config.toml
num_hidden_layers = 11
hidden_size = 448
num_attention_heads = 7
num_key_value_heads = 7
head_dim = 64
intermediate_size = 1792
vocab_size = 4519
hidden_act = "gelu"
norm = "layernorm"
norm_place = "pre"
norm_eps = 1e-06
positions = "rope"
rope_theta = 10000.0
rope_fraction = 0.25
qk_norm = false
attn_scale = 0.125
bias = "all"
tie_word_embeddings = true
parallel_block = true
init = "trunc"
init_std_qkv = 0.0257
init_std_o = 0.00547
init_std_up = 0.0257
init_std_down = 0.00274
optimizer = "muon_variant"
learning_rate = 0.00857
lr_mult_qkv = 0.7
lr_mult_down = 1.5
beta1 = 0.95
lr_head = 0.00347
max_grad_norm = 1.0
warmup_steps = 200
schedule = "wsd"
decay_fraction = 1.0
decay_shape = "linear"
final_lr_fraction = 0.05
batch_tokens = 65536
max_seq_len = 1024
doc_mask = false
train_tokens = 295300000
max_steps = 4506
dataset = "wikipedia_en"
MLP neurons of a small language model. Each row is named by its layer, matrix (up: input weights) and neuron, and shows model dimensions 0-255. Each number is 500 + 50 x the weight over its row's rms, rounded and kept within 0 to 999. Numbers have three digits each.
Before each neuron's rows, "fires on" lists the tokens most often at its 100 highest values on Wikipedia text that the model never trained on. A number after a token or word is its count.

fires on: "." 45, "| " 13, ": " 8, "; " 5, "–" 4
L8.up1762:518480482526500567556499513501500598497561528535536597459522479490545485478570438527489511522519538534581519527463419460577519479511486528456498556492478345416472558639541499583498569499530571552527473495477480413453454541478562522508533467485539489498475423483468512504467594507471530461502495421486458483415486514517592542463580511449480475465539445570492518537430543531526459424513475484552519585499457515431504435514537483459483493555462504464503481492497525472480446392517439392535531438621577481457520468531475555504532561538511496444453545460487495525480441509408487453510509513473567432413431526459505390443457440535539454472495528624496567559488447523567488456427456468496487440463505409504530523460507485593456461487448482505574517438474473438491476607502514

fires on: "an" 31, "o" 12, "en" 9, "el" 7, "Am" 6
L8.up507:508509466530474528468589522445493510492491454496482468416515549498539481547458497465513495499427340546467553524448498442443543540574431491376523483430503519508533464460458511598541510532456472527506432521534546592538415537471452549512434516567594595623496411334523490587575522476533540459501457563366494527572623458424484464560492414476464571509451511449513447517480423444530511571497485505541512430455482515536388501514553459463400460566502464484628637530506540519592499535492519509525510414507485458449506540434569471452582428584541469525493448457504509442537548534541554683491441471458543530474527559397529510501524601457489431554558501451508541414541501518454579545472490530502532500562444529590470471461459490539571524468510482457438522410532419485513470538463426

fires on: "es" 19, "s" 13, "ins" 10, "ers" 6, "ts" 5
L6.up881:502577427481422609484429445459522494468474521469448575620497422450409537519459489563602562499410446581538536552545555520507513499477482459568502510479470501428388541492509510457529563461491551459507447469499551563510522584499504506529476565496453546443533553425481529471459472553593511539579538445496529609483470478528518454454498560478502442447538521514453442521446558515522443513543519484513520447549465500416500554563465414512572513473542563568429533470488550435545470511570397462546400427527614394502472524541430426471458516543497551434531541504377556534559486503540587530504454458558562505554583540459565541499474571474533481592472463524429518456468539563540573524553506439505483482490514525539586561573458417500459500516422405548419449491473500465502510420414457

fires on: "c" 24, "." 22, "| " 7, ":" 4, "rem" 4, ", " 4
L8.up1683:517577485505512499552530506493495508509524484436528598547539478512520508493454630426570562586525442502460514588554500624516458459476447455502540494517535516490557498481457389506503420454504440530409447504457496506516448422475502449480582581540559493534473452390512520544555492449512551445474562529508504475478454529461399422602557604398390483501502517636582441517417422440503484420500487479436587474525475428503441499475571466428485482589491534535509484555521521464544545481471490533485470478518565530483496536498462536494441546564497474502525443508473449534609483487572514555477552489460540554542432432428428410479420574548521436530491503499419580376485503528484479498455573559480534565434504531486405627515539483469423505510407496504539599444436481415495472552465417

fires on: "in " 28, "s " 7, "th " 7, "es" 5, "from " 4
L6.up811:530485443427567398451465407548547460479581483469527480501575487537465546518511470465585537414556493414547449523454545559628555442498491479564511473438423476491504624591448460472473422561505477541478474459474476450485609522507516571471542435558427449514481602534522507494549419409565526594434461597444535507511443522456414535580491516564619491511608548512599436507484513530500544534461413536505462397478551486517500436496453549483439554500498490431530505585533483479501511459499443541526461456426511543481560501542492495557507501483520478448507535411477444428428534458452568587427480530534487488511462469462458428569484488564562445533502454456525426468444353412429431597525470524475519504593520484492452544532445428574461548442483532458441452445594557499491528540565523

fires on: "s " 48, "his " 6, "His " 5, "whose " 4
L6.up117:526489516497527481543559486553383513465500466520466516495515478445533475468480502400506465580472603524545513465432528514495449482597449508490526473501565489469509592558478436500393525476373434564425398526439480452493525395509525526470476469409480515473578376593506485518531394467452499487396426488443508549431467504513521414415374459515507502514681441519610466515559501562433500529582455471577451471466503463488548459575503552406482478532468574561529486473488495484514402482527455472483550476413537565495523482514585454564488466439500410522450480519526576568524479499536429522427486474410484515462453478468543558538634478471477431469515413482522487490412515447509462433410431552518514529514533469542459448525486438481497544408502446583528519590590547504486555658562534

fires on: "| " 31, "." 14, "have " 6
L8.up568:468458472460496489542593524511545429480592521621476594438515416512468464537446598463505492562461526431484504497510496502489474449496470409462541566529535514407533608429442537554439506494585538541549491521539508603375515426535396395533505514520573451508512491578534503500578461508530542419530566540542506415548518552528391587428491590524521465522547456525490532498457565499579561460570520510513485505499559446454477608443497511556555418531474444503509573451490491501496590439469567501444408511469562482523499601512523566548523483547456539400531468574405527515500389463492532571513406460495449500570465454554530453448456597456521511553464484520466538504485543461457517518522511453435557604507478427531498516560492494489479487462477505482439546589574534527489489461507526

fires on: "th" 21, "pl" 11, "t" 11, "w" 7, "Ro" 6, "medi" 4
L8.up1401:459554402421377501525420564443603509559457512537523496556589469474605510493450495472481418482528544503479485599523508443476538492462542510413571398549559428509490490414497438528471510474456558578479600479522509516484583475463570524421517434476486520414444533488522541484504561513551539531533523554456521449440519528441491517471551503465495536504498493448460422550522540497435490548505477538513545537469499472484494566471564588590420615463537447554501458549507461521533567585534499456513546549480451450440592457470505493491528557485512527391487486466538548534461559588545531526525462435480466420400442523566552449451561565428550438427454530564519529557549519445509520406524457513453488590402512507505461523521556510444449539490456436439536559590506517505408469454499472

fires on: "y" 21, "|" 12, "ag" 9, "ay" 8, "ar" 6, "ash" 6
L3.up1035:572520499506502446526403492520498556441471561477510445481520541419495550492565512456455489482448575527501391468483514526493457461527444505489441452519463515503465461439463486553609393438497594478502524537422568530522452435557543605527500515486549525569584488396481435547518477464457576503469475511444496445591519399450486477400474567564579594477432594466509487519372477459457534548500536504488547483453408533467496589511586510458424456506435513517509473548528558507398527430401485493538485454488542403513501492621516531485487551565515562501501455593528487398492426444578435449529482519436530497460503498560624565400472465551471450520545608461546566540553527527417562433509474438484627494512351404451503502473415500509458491472445461555441506519567481484597439515465519

fires on: "| " 59, "land" 8, "ex" 7, "; " 4, "ter" 4
L3.up673:511507512501458513494471491496516576445482507505552435550543489544459563525465483485601475576498533511524500518445506562514517530565466514418494512473484417541436520475487483461532511441587481503644444567458461553447491503508536507511539480479544508540440491525556476518538529519523561457566503557539471478493476477496500448634508566598538462587554528486580441463494501530553433563597561551553558531461551472503592508495463510498437451576367534458554445465427519421487505431527498461558525527512520438479429504445494485466464559385473481505395421492500480458499426431402499554606469500513584471466553553502449506483568520525535535536544507564456489478431453479513508486518438469484559447604547481371414485513439490544538651569512457561460551502509467430448528489517442

fires on: "o" 37, "o " 15, "an " 11, "or " 5, "an" 5
L3.up744:482424514560587524395487550496550554470515404445476516511496473440529464470561402541547470451464522442514540410464477492511556626501481468558529505502423525513483439591459520607547506525578509520491530494513549525486546413426554455601427571582475448571514448473552534532560363486546447481500486472524492522499446527478541429482397491567485578532475583497575481612521424518508502463542622515510530451442527506561503525409552489410550456490500398482465539467544485498523521459425529461506468453526448447491541469439507510497476526488513454572430541517521515445584459531443476586497537540545540534486519534489462556528498562489513492484540520517488455519531498473388475459496577538482580484524534411503474429353438458552481533485561502475450480414472537445491460417513458

fires on: "un" 23, "Al" 17, "al" 12, "an" 9, "man" 5
L8.up637:551599576501510477510583405458493401352449526520420441504421591495539430432509534517462562564458575517462466468519509531545550524400509487514530559401537572492496437471460453470490468514489513473556453499367484440468513526582502472510433456444519554503429535478514425471515487510492471534534532555470436552452474507487582423499509554550500464503454454427576586643495442533524526537474445509395504518535424532508522548555472503523576411570540556475431512426495579508562550517498431519530590451600530510523479447505530499510524422469457540529475559425490387544531412520457522512395418544440487485537494601425470469522560540571440455603519471465572525484552453532497469494542443527464479502497449486535467484511590484571478483536495449453464488540494524482633403586397511

fires on: "G" 28, ", " 17, "Sc" 6
L8.up140:476476497460587626478539459480493501514511530457548582494593484489518485493496550459489419496551525571582476488538548448539503548494443491472484493559523455491507536552521463483547527539497515558484494492492529517590470508563481540535477497539499584500451569554473531402553494460441647459533601519540478503570442474487572523582507523491508493579483572439433453537504507554489592468460463516446537425493592521507445450448493466439458446479597537499552599547475494568546491497451474482452578516498539543468438481493461507553463500483475553460452543489444472521458490479411492519497470460445495464556527439533539538557453424609552463610501501573559486479535494433527453499463440527508521462561616572564485482607467575563487475438436444483497473648483493503474543602557466

fires on: "of " 39, "| " 12, "el" 11, "area " 9, "or " 7
L3.up1086:513512478545561583450528493447492478484571546525515432499510478538467565518461473427495463516545461435524490457487503474454365560398593510412529543526507493550378495376486520447481526584521500434434543473412441439519458575407474552431532527547568415459516492561519424554472584388449508481425529453570513485476480517475514527535476523461534588508470517502543503507445537458533572547520455559581484487495523485473513508537502567536603516566454513496566582562540591536547464459453523569476499479519478472369478524374543556420518496563545407547469460530554425520442463535466438526507601537513472442482550552420462515481513493548553489467453442458424501500427425448577504563495480557547434449571466409516509494515533518528528480436555496567541496432435456587561544459581428

fires on: "| " 68, "; " 5, "at " 4
L3.up1414:530428502466448516604439451508503546431481480537624466507564477440558400487556561529496507613564538499514528512492512485553435579465534510549548503445398523533543529510500435482471561474467472532529423516451508467492418583400613573503548449505524507527455410468486599554557579428445555544511540505494543514460458500487539503612482550447499458488438518512497447434512562492533396503554489447537480510523455475538552417554528521441478482580489490481524337481497533395466542466502462495471511470546509473542451585538539453545463506494448433553528450463458440477498409476588514506511436549451506445478500448481493520483464539554513535464524513555487418490488423540509492468534534434460492462461499474478471484554410385559563503522487521516473635505498386432477433454577451

fires on: "at " 25, "of " 12, ": " 9, "(" 5
L6.up937:457466527535530546432543439445507510582522484460500537526514533529471547490570591451481503440522556543625546477499511498560418559526504582539526439480536458546509524575515492445478513612414365487556522460541484518530464529524604566569507474578539537520423497503481442481579533398397551497415468587440474494470512482478518505453458583516498525463505510527544516531520465583596476478535513480620467412457421530432507457475567507530539490466501471566497496513503513524433338506366504488535478507470589511535535485518523489491507529493597520452518428495455525481549477513439476565542516565555509464529484325431487422497528501538403464424544540464531578574435472469469452523574503545471482410478324486454506496445562502558518553501494460465465620492403425458448418499490578

fires on: "and " 27, "-" 18, ", " 13, "| " 4
L6.up1671:432474480413480575537459480506457538453438446518481528595551513454520472474530522467515416412520588460470480566466482504479552497463450501538491523461425487581442460517517454541480444427510569554553517445478520580435507500546426475551489394560620493494497546568526509431529473504444582483524398640566557439497450551613577483506542529395449555547439565505461534504569449510483485515495522511522489464540478415557522491507404474472416496509571433513575496529473553510575461506381540555554571551485500526448431521482543494477457433445428475493497565435396438526441598473398509472442579470537475573534603518518477555492498601479446589528477565475599474463448465531520483461621433463469511449511537497580471469448568493535575530559469487549470493527470475610518448591529536

fires on: "," 48, "of " 9, ": " 9, "Votes " 5
L6.up1580:578363490513499542447650527489517617509521512486488395447466520513386531426449463575454412463526411571486444454488449427504377453424485596508495493482593439455396468565549483474459547547547515517502440429465487505558534573515542428541543410515612482492490492449462463437520548461497462580496494570563551577455384547537487523538544507485411501410545520516479581573513481450469482437462513503539471490507436532517537465517470511473437491604430547469508430569548382481577471543516472480536473500528499500577588478510626610574499531541535485451550475508463537520431487449473459517486457475527486509468531521554520494416526538419433505481532465522480604483474470515405406472580479557461517455469511480512490503560534498478551502452547440492452523486530395456528465531467577

fires on: "," 56, "into " 5, "of " 5
L8.up346:497452476451473492553495470586537562527482537511463498490461547428403495527464530502543534483461527477438431495560461518481560457422469432519461563396543482457467527462513551475411531506502525582471451543559499462516501514469430463467437457494498533519511559468456459472549480486578481490476525474461431609536390582454546476469529529555412547544454538568433467506499437441499535434458442521489460560554593488462497440470566555597393502420456490626516381540591488521604466431444547436576523489437462491523561457509552516579566590522509438554478485525442537513470559519603535467469504563479539584455576474535516442530523323490503443507476523542446525474515513541461434471545510420457429525468494507447518511434529524522581458432482436501515527395561478534504542526553582

fires on: "of " 35, ", " 17, "and " 5, "in " 5
L6.up1178:489542497483498445478518425497459449470602563554500505521535486515522462470465452522593567425568539511531400428563475489549479475465490409551436479573606426602453492529438526453459500609457458519514488456547423490465499515498535484569516578475424527525503508530459513496550476581492532457571427442488495543484531517504476555508477525592572609505532505549473520577508526483497460503492502523384562548562485487429459417461462580467544537465489561496589524542470534547598535478496433479625505457532609486521455515521300490497453558535521501466559456493478573434466573548476497517531480454494462413466538463578583551425567464547606526511532520454494616599505414536446529498470454443501478533447503568423434489585455515465462566522522502431470499594472494474534529466495595

fires on: "als" 21, "s" 12, "es" 11, "ts" 8, "ies" 7, "idae" 4
L6.up1712:508515492463453448496418543422397488429557494556508488611502454446468473466566599564487527485552472443489562428449478388508445566576479480534496528526418575511374552547491420490537479495482526409473466449463496539445556500396528426451436524547531526523554549582459483554439532460547579443585555472412515422384524405550480480501475563507479478532497464524518512612497529509525494549531570503550497421574458454576537532545413470495553523565497505533511585576432505461567470543560476540487382557465590423514479524545391563480502512505465457392502479546479567502426640549497508507443468458550504477533617478511601668502505517504516422511448479511518471417538408495469581406505427535564491456480472495530472409552557518566418467498498604567574536537495422480593565473407528

fires on: "\n" 32, "ic " 17, "Major " 6, ": " 5, "rig" 4, "able " 4
L3.up203:576481389454435503519566474505534523501534507502478434483536612469485553489514477468441537535448510465437584534511491542457450422516528494523572537465459465500521485423489545579486554433509392499606470422433524643504576452489424541558564571485521478428526551414485506555539472436559514484520528408482523535462519518436551478563403639448505519526559485454537490555518529515508586507489416443450496430437562475503619475443460510540524550557448527528515524448488515483509423444496533599435547556486485465506413508487502500483602475518525551513526525466520572606511536585442516433541375417487635557433512610493530576411512702584472472481517431541477564402530449530490453502499455545499592419541511376475507452388459497536456505489497478485517467553503461496516489525572472

fires on: "h" 13, "d" 11, "it" 10, "oc" 9, "ing " 8, "such " 8
L3.up1458:445472517544523493430375539564468556545569524546503498539516406529502498453561446589516413462597504523472502543424525554481483521568566476515452477535446514603499498470518506526511432526574499541496449500425431539509485553524527485576422482591525464502535500523480428570560504473524542461519565532457517487456415483533487475512446544598463481489518527435412539457615615510563509494577429569508485493503504435483556481436529475481416495580553464474353486549498413391469443539409426491466552424601372537446406562507485498452474430533475537465493537450419369487528482406483475437489443505494514459532453529548477491457522518557538538513522557458498447455545507481594480503515651477445462516565582472528470469595484440473488445421482516517547463515565572535534476477521476

fires on: "'" 45, "\"" 16, "om" 8, "’" 4
L6.up552:391554519483563510533488486478571537426393466551531423549464434454512577548489575504476489433461477483441503484459504490496483537587486440441522483492561502500490440528450457469454511510541471401451450518454443395379439411484517537547430536527460475529451523526521420467507454490486508502566529518482576487501487515509574597551521541514456510587496523518471490407553557527474437509541385441523623515510489462443394494439522442508449473493493491480525567480546481586477548533420502512533552530507531493381523483492596462544477512527509451493481499521476392474574483499583554429417391500500503475571512408475568551535504481473560480373483428562556452501528469509517403435598598522526520568484543593474491525524480613516534512601562491629494503469495515564544615399462530

fires on: "em" 24, "os" 10, "til" 8, "ength" 7, "op" 6
L3.up1636:530465464497449465580522544491442572435432545480467480555461454562507571511539457586399549472434535479567587474544480527493420450518501517519495542584468477455458490471530476452467515492358385498443529565518599540507428544488554590482560508473476543399558596560517406513588428454411523455461413568595610534533538459450496572479553461484462490505511523571469421464507472403512509497472442443453530505552494496510491515528522548498554510557566527540518485573549522414503470545496451518487500511474523510405479631516645478487575528431587546517548461507397492515546467489471447619495522411522523581444492452401413501448379495513541573562599623552503514448448490414480458486432482460590556454494525623478461509549514596449509503444497540490504489453541456561435533528508520

fires on: "in " 26, "of " 19, ", " 19, "Af" 7
L6.up1547:539462537600455422444451392459552419530486542495567562556571389488499435465466442541504499475524450375576481568574562523453486633455506610466446522513531546528606462557502530466510527600485548514573533539455439501483461478463531536625458480552574559559516427511470535522528435650441486500451493532504402523530565446471604422512458494557544564480433520458441525465618472542479518500426509539592484508432536476521549481575489550399553366467500493565562592483439524544480482488430470484507507413538569454559478520482461494466506549578470419483569445545559420438491508488470446501575535477478490477499386490465488431513476485423531545599381526567525503572458509528448527485510459500472517551507389521456490500542474529560490499495501536478515529515431455481513521521437528

fires on: "=" 26, "r" 17, "one " 16, "iv" 8, "ab" 8, "mod" 6
L3.up81:492584549497527557477453577537489498498477482554491519438474530469523504459445481479462440510439536623514535488502474456433514475449568444474570482515517472524541533586529516521534433533592453575481526539577500465514562562485478409504514441567414626524448584524601500543405511492487410538464467521567460450554487475613500438383468519418490544518524387555499621488519510543497476463463510490567530528531432417541510496448493591515534476500553473609462500442505477503502469510469445505532490498480531478522524494567428584593548448526527531522478514545505499503539494463515469466513431584540543540531508456409524527563479541561490500457462536440566490491428510534502499440400444549495490505490540516471456494618540537508550484469361502551561493498465613468456477515481535

fires on: "r" 23, "th" 16, "d" 14, "one " 13, "co" 11, "arg" 6
L6.up42:504530501520536549465616511469446435451509500479493546542483454542532521469495429410533567493459499518544542479535467501538486531484500491415511509511528454574462521454501432474518368577454452563494471497433521463517544495545481495575504510568485566552427469507546371468526495418497565516511587464545525466560441404535471509492504589517509546514511512471455522532597514586502409449524500655532558480531419522490414607560474494477438484534575491542403494519448461487468555465535484599464539579512547479514605544494518577620545459540468470464541457536494476553514436445542454492499519461521476488571530506430537397516470502501549495544557543444497442445470513503436500528426435570470497482534504426517399428514477527468522533472546529510417533520553462362479622554558570

fires on: "of " 23, "iv" 20, "av" 10, "serv" 6, "atch" 5, "ev" 4
L3.up1214:569484456506462529451493484511525448482454486461486459514472595525498497537538528496535499496492515494473553473577551569585520607541530508498555506557461455464562518429538491511497528466397515472437503534554470511448536535477458435628424555543494507464561467644544426483427427562495470454553396543503463457450527456509593425500494535481560470576402552480474465488522448482534385571537471653495481440481521461583522510564446476523524500398526557583506545471495424468623470512402531469518453532536676479431506474493525543520488433468472365379495518456448509557474512428419478486498508487510533487528553482556512474447481517490585585543482492507485465590473434436510436500502499538385549624491488495516448468457462572412604479515472516456521477542548494470526581506486440

fires on: "of " 17, "in" 14, "or " 12, "en" 8, "ment " 5
L3.up1411:495551457519562648472459515511465473514469459555520499471577488569551491556426406519542529540491532509538519452461449456510517463597446549455480547507452487469584494469407531556456523436499528528568542604530537507570533469472443559529566516498603492596513517510550464516461396519500541411415525502506466473463437403508544508553518555584542457584545623551503436565530515477509531614507548459444468495561442525600532605439456546537474512448495442617564452462534488498471497480478383483488500431469453488443541532538566452489490532519573431465510451539549552463477424448433433576523472486531509481592502510472464498528460596569568591441486568562517525498486481490469470472478460460478490482524475536565452420563448525489546501513587484485520476459446517422535464580511446

fires on: ": " 29, "| " 13, "," 8, "de " 7, "." 7, "and " 6
L8.up1606:394663440481481498551466532543491523542490538517485585474566444483529476527514493489580445464491470501498529531499563509444453503520566473448534510460550499422516474564453479539449503504532559458473565568493469475481409513493552534488462516508513632513460471459524519525531565451489407519503548560527487507485384487481620417438577542552489480610472474517420531524460462592550506480543457468514562497471549506524570440441521564461577421498451540428553399507500435451499482447568496526529409502572541528470541450527480498485576536604575472563449582429519459427522522460521540551434433494552489587550488382486454417507526379484492476510541461426511546554479532511539462495548525488426474431478515471474498452474565510562470509478444486568492499526521467563526479559530482

fires on: "|" 72, "===" 5
L8.up865:416420497500476462483467575566457526537471487570568511514478510435462523457629431503550485472453516561509539452488520524493429500618477518442479518487428482451497576472459537497505489448474511450523582395453476532451429525537499514606544572523577505529398509453552463429468457455438508544549402396492502546496579477472450472490505531528489522526455527488469437502644405489433511576422492516410497527450314513491477558535599496424475541396521520476434516609523539541516560434444450558430428492475540533513456611505524535517498448585489506467485428515599500524524498521500513503472508467524464559489530475538557534546536524583493431497454532609421492494520414493426468505520469464514494504475430449437472513464604596481457505547521473501521491469489434418564533389543468

fires on: "the " 15, "his " 12, "'" 8, "s " 8, "My " 5, "," 4
L8.up1067:492481486487426511455520510459511583505459491604511612399492478482534476526515509431534376517462457586513449498448446518451631475414486474546575462427541446465500464540549468502474506558464526459521502561497504512471456440454507599490520579412491552511495503589578442498525467457474511552420500458497485566503492555498478416421436560522506508505507426542493462558490537534539461475473439549657552576461466533544555535401544406487469510534428562530479434519559499489539599394524431520474486562500530501441574519512542419575535514559503578469466483456509489502445540494499526444440482543486523410494532438472434571453456480473449531454437387507528463481449528456425551534452462486501454509488475545454383417442415449393479570537495504574430519463497509503439555549512430

fires on: "of " 20, "ves " 13, "ic" 10, "ve " 9, "or " 4
L3.up245:473521521501472606493440512481491502488505518423497571399512447540469566546497478581420477502489487447521472477481458557419524555492485542506524453481498560594477471473495505444523413475552513450388399487433540479458499440533536477487514430482554496514506442526553408547532449437496552427551526484473414507518504552422460482468563563514543531567568528442504465400501492491520535484512576481515485443451445445571509562488599565493437514434556431527502496550527487532493532430497374675442486493477434518511428508473394525480505498479454491436467494550501510567546509548509481521503435464502345511523518547569487506509521519607632546453446463564515512518394575457509494474494508514551545565610493524607514470594476493561576573436462553385443451423415454467551474399516518

fires on: "ent " 17, "er " 13, "or " 11, "er" 7, "end " 6, "an " 5
L3.up1546:576583506544488484504554462470481479522561587483491550447570552571437471462546567420515440532542545468534502443527439480486469517486534472525498429392498567513552563535419484520578550520418529476453530585568577472570426514497595497522564499473576455412535472426510488463573490526452473468488485467512401460468556529416456383405491401482409515519447559541584460601501468508469528630480428517482495593451486468496455538491407428379499500422538478483543510452526443496505494568531538454490436468540396562469543486590561466457435484525539420516521566451466532545496462483501557542471461550526568404512417656562500507577416537431478497577473504589515499536555412458484443485511535565505479590507504569525472450583570400499494458486479533423529532480531445544433537467569434

fires on: "of " 31, "in " 27, "| " 6, "from " 4, "- " 4
L6.up1114:514475514541494533579444493533555482453442536486458463465478453476578509579471486550490545424475574475461517475410526519529541520540477515543499503419565433537446561520332464421452473431473503578570510489540412506468486436495444558463565547430456456532537462507505487566568493500522482430454445579481564558486468542459514477470390448548541520475600471526458428550484439534526529439512495488508517495535548451524571506526552526503416466513487573428542472543495418500554469468515479519491508464422492479494464475500403563476638555572590528531512473466494577509431530481517476569566435680475541643420494472459582396569525516445438572463522466482549484593497437462525495527487547453388474508611514529568439528520492455505502581432564424565450534530553462475592514466512522

fires on: "'" 51, "Wh" 10, ".." 9, "’" 4
L6.up17:479579570502567362557446400555449527519442504431541521601458462586543576529578577504471470429505448445474553446504470528465458492520511407551477472480463451570524525456517451532520469464479491475535584457490297460514512492524514500458485530490403534439610454480443505476526433466523457477544449528586494467523491499555531457538532537473533572524539497474505486417547532366501393532560477467517532524525593476451516494450476496491487522509442534503531427482558445468535375441545465569509488520453509552559536568491562530563522500407462573485444527381467484444544530539432490497495602567558500451470540420417486503542452467484442489480521483518535539457458473405513416436527410419417601569516569508453539590566472592517546555495519391533452475546518387504523570562511496

fires on: "were " 25, "was " 10, "of " 10, "$" 4, "W" 4
L6.up729:424531566508498475580498447575582321459501533506485465474566508538396485526625461461540515469456482597446557475421501473541450509574496412399447482421557529446563564561554536546570469482432418526511455513511442517494508472392419510425531513441464573518484507508505484533505558503555456517499491459424491502509531502481514538505488522494591503501497465530390502530478559493498533475554509578497479355570478493454486577369393546486483535532501525551554487598430500570522418536523560437517493490548485565586450511613506507533470405434431399498435588429458544526561488471507503485563506480531536543553472423479593533545411505455571459425547526510535554543580490540640526492551532517457565441542493474574438541360418429512516462517597473573468552555442551504540546509529534

fires on: "first " 24, "===" 9, "debut " 8, "ide " 8, "|" 7, "ide" 5
L3.up50:510555533521463468453453494518576611531407539550520515450444436471429416565540531449553607549524434488530535525472582445530490537623481543463475543496524510465578481505549526513492527527505444457473548421514519439404397482443590541542581524516538456493510476471527472500504528535466552517462477486515486515495541514527499476472549516340415551517473554417569505426458550505506532452473502507407492462510559567456502498474547479421537493522357482611511559488521572557516603474441552498458479493428502458487567523460472505459470461455479496466437445519540468466499519502531347456484426475507369490355565511438543571550434472474456474538494513578610512545598474461482444489472423558441458545566560519507491439436536499490514531543533555440614544466470533470488449414393469

fires on: "or" 15, "di" 10, "il " 8, "or " 7, "at " 5, "un " 5
L3.up1196:549531555490416469518488488454546517489479421417490523500631625460491556427501464557479549371455493498460484508521416434510496433514497484540402422460475482454536532505449554545487533518617508565560516482600477498504468470585560438442590587482544487458498576468517469411478570523470466544546489564521563430499537555473464486469502527516499492535489490531487474508441507511438445447573487533555542605511457489503533528532471460445541463527612571510519421457482501563609478587561513529371463378470563483520545532512497386513566432551457505487452397567533439464526549519504476505515433556450447501578515554486506430531463588507450516469489533434521465468553464547478592549476503461526514505598515542505558483493460550566648529607447565491515516500437564490574533495545404

fires on: "| " 44, "and " 9, "ate " 6, "==" 5
L3.up1223:469461447370408535476544539457447440506465493469494398461609376472571538528489525532450481523546454531490497491519457494534492457454410493525440635580525558481559590376600499452501486513512528509466548541559503526458544470439421599504526559475456470567453566534533566502534544482434596503496422511488491494509492588456451475480508625515498501501477507471596460473510531554569560485472515468607477431609440446560514506431554476533517492554377478574544440504493466615402581518382431470409424461486517547539435454517506564449467570528497477510454483504458548523444552453550475619464382527540466430518430518532475488617533521464369515457541391575585479493493563506480555467483509513516486521570575509477518449527499456421506558527502604507496488533503468479485503480523504

fires on: "\n" 64, "\n  " 24, "en" 6
L6.up1227:457467501438464589530481519428506552537490478505549414546582506486456478468484447540469481459555447516529567505508524458437535597535459593585431389473558389480560547488497581622559480511534429510503545455483437506528428500466390491479446490545555438504551520514491490429483433521491510465477539480505509535494495469453506438553494549430518467466559553465466491565465488477527602551439508553496573396570463592576467484476521574606512491516466390603438582388454457482459445449459379588438527531535442442385423456503586571556511553473484482578487565553465512588553554538554526592510495417531495552453498551451555511524433516599521502459468433435476546445463549505490476449470469491503505540499448442456473435533494431407476561489504416472494537529430603480521572426496484

fires on: "cl" 27, "el" 19, "ri" 15, "si" 11, "num" 7, "Cl" 6
L3.up377:568504445515402427560451491490504402475576522523446488488477559543496428488468448436472458454497519531525448572506490475459460480551493475469504518461558558438542534522558496538544572554499451558444504421497649523505449497540492489496540543481524548390508440380475486534525561549536490545484597470441461507481534406469528485509555481388529519570529494498479506490410535597491610504491478504473497460505527489502423623556512506549507499453481462450496425598468566510449533607481482552442495533492545468459429516556605534551511464514581488407478440427451419433639541504560490411454516532491410521574584531536540456478489456535493545493443454461491490508555428444496525478479427498415479522529436424477517497449492545463510492494481447517486536517583501489461486452574537

fires on: "er" 31, "er " 19, "or " 14, "ander" 7, "ers " 5, "ers" 4
L3.up493:489472516496546530593498469531512521508549568496514540509595563514560549474510555497461554580592538469513545495494484570433424493497504485487501518498432456393563463486440539565477574549578550576555496488498473460548515584494448490543540476489482464435441572446497542501432464522436593528453511503482489507502568579516534362483501488475482444457384506460523491456531408522528486635483547454586528542448569482485536490483457487429500586480414522443504524357472460542469544487552615565479476598540508543468493428552563496527563429426492446581530454434504449491517488446469568472513476491460481555529446503622530537536443519543498552495494435550508591549500489412448574535507469543427500532509455513628474454401544538522437490466403550470537501504596504478505515466512476

fires on: "G" 18, "in" 16, "In" 11, "Al" 10, "un" 8
L8.up738:477600527497455521426509441497588401523568533513414487425508517504469513608458468572492465441599552483543510467443464527587583471480510471525482628429543550429515494477517433459499569543506447531450479581463568518472511436551458558488498446380438639405425535466526468588561519539477489449501422555511495425602482482550594436514494485544519492499510495508481498508505480516464415485432497428461483469481479568490573539502457480529555434521496483462449505459487521558488495444468540536530543571504512479517448586441422482563462528475487514474527587504507546439536522500616461533530477484472416477441514515535527522519484613534576473519476500553449422509508512505433555576527476530540498613471491491387495501526500518567488503481542502425393464512506525507568480565545523

fires on: "is " 28, "of " 15, "than " 15, "was " 11, "from " 6
L6.up1034:530460527453408443418526426483495426480541590460508494502524498542502459550572517470538504525531496557491560516431582545472409596555491586512567404431542529570462412437438464504455532445438518533499478413543460445565505405473511620490409428514530500501545483492429486618444512489537500500515557546515410472519414608391535543525535502593520593480431496470448548440489575523393486519514485484457504460501555499476529492445549622535497544528490539552506532541527473513495461550462508532468438541429540500469519455490529584476500471546458432518433481539445478531602538603540438425453519509371593407438450444470505534540560452476557418482521480642521549525482521519557427552499537509440552464518558486540483543500551429505493468461503559521484590535396442531508529479577489

fires on: "B" 63, "G" 11, "Bi" 7
L8.up1404:618500537528607497494486482451409500497672486509521558520572499571574399511602523446419484498526511592448579469553521544497466513491449433496441499467524504451492550483508579524429533543516420543528548522386432492546517571509556534533466500400459544452493568518473521494562414538441501516468486553492537469468455488436526512471507418567511499547480484540543426459499445536538465511473390518546543496568499515524520412541405498432530406542549453558529611560521563564543454499493506559466511513573510631447504418491512507506529487493483504532388461434557478492515473527503429482539496429588567578468569490517460584448446476538542488436436398487533506411575529474519502558436510524458482489464548420440623497583503517428606576550365571487525465503520565553471540564457568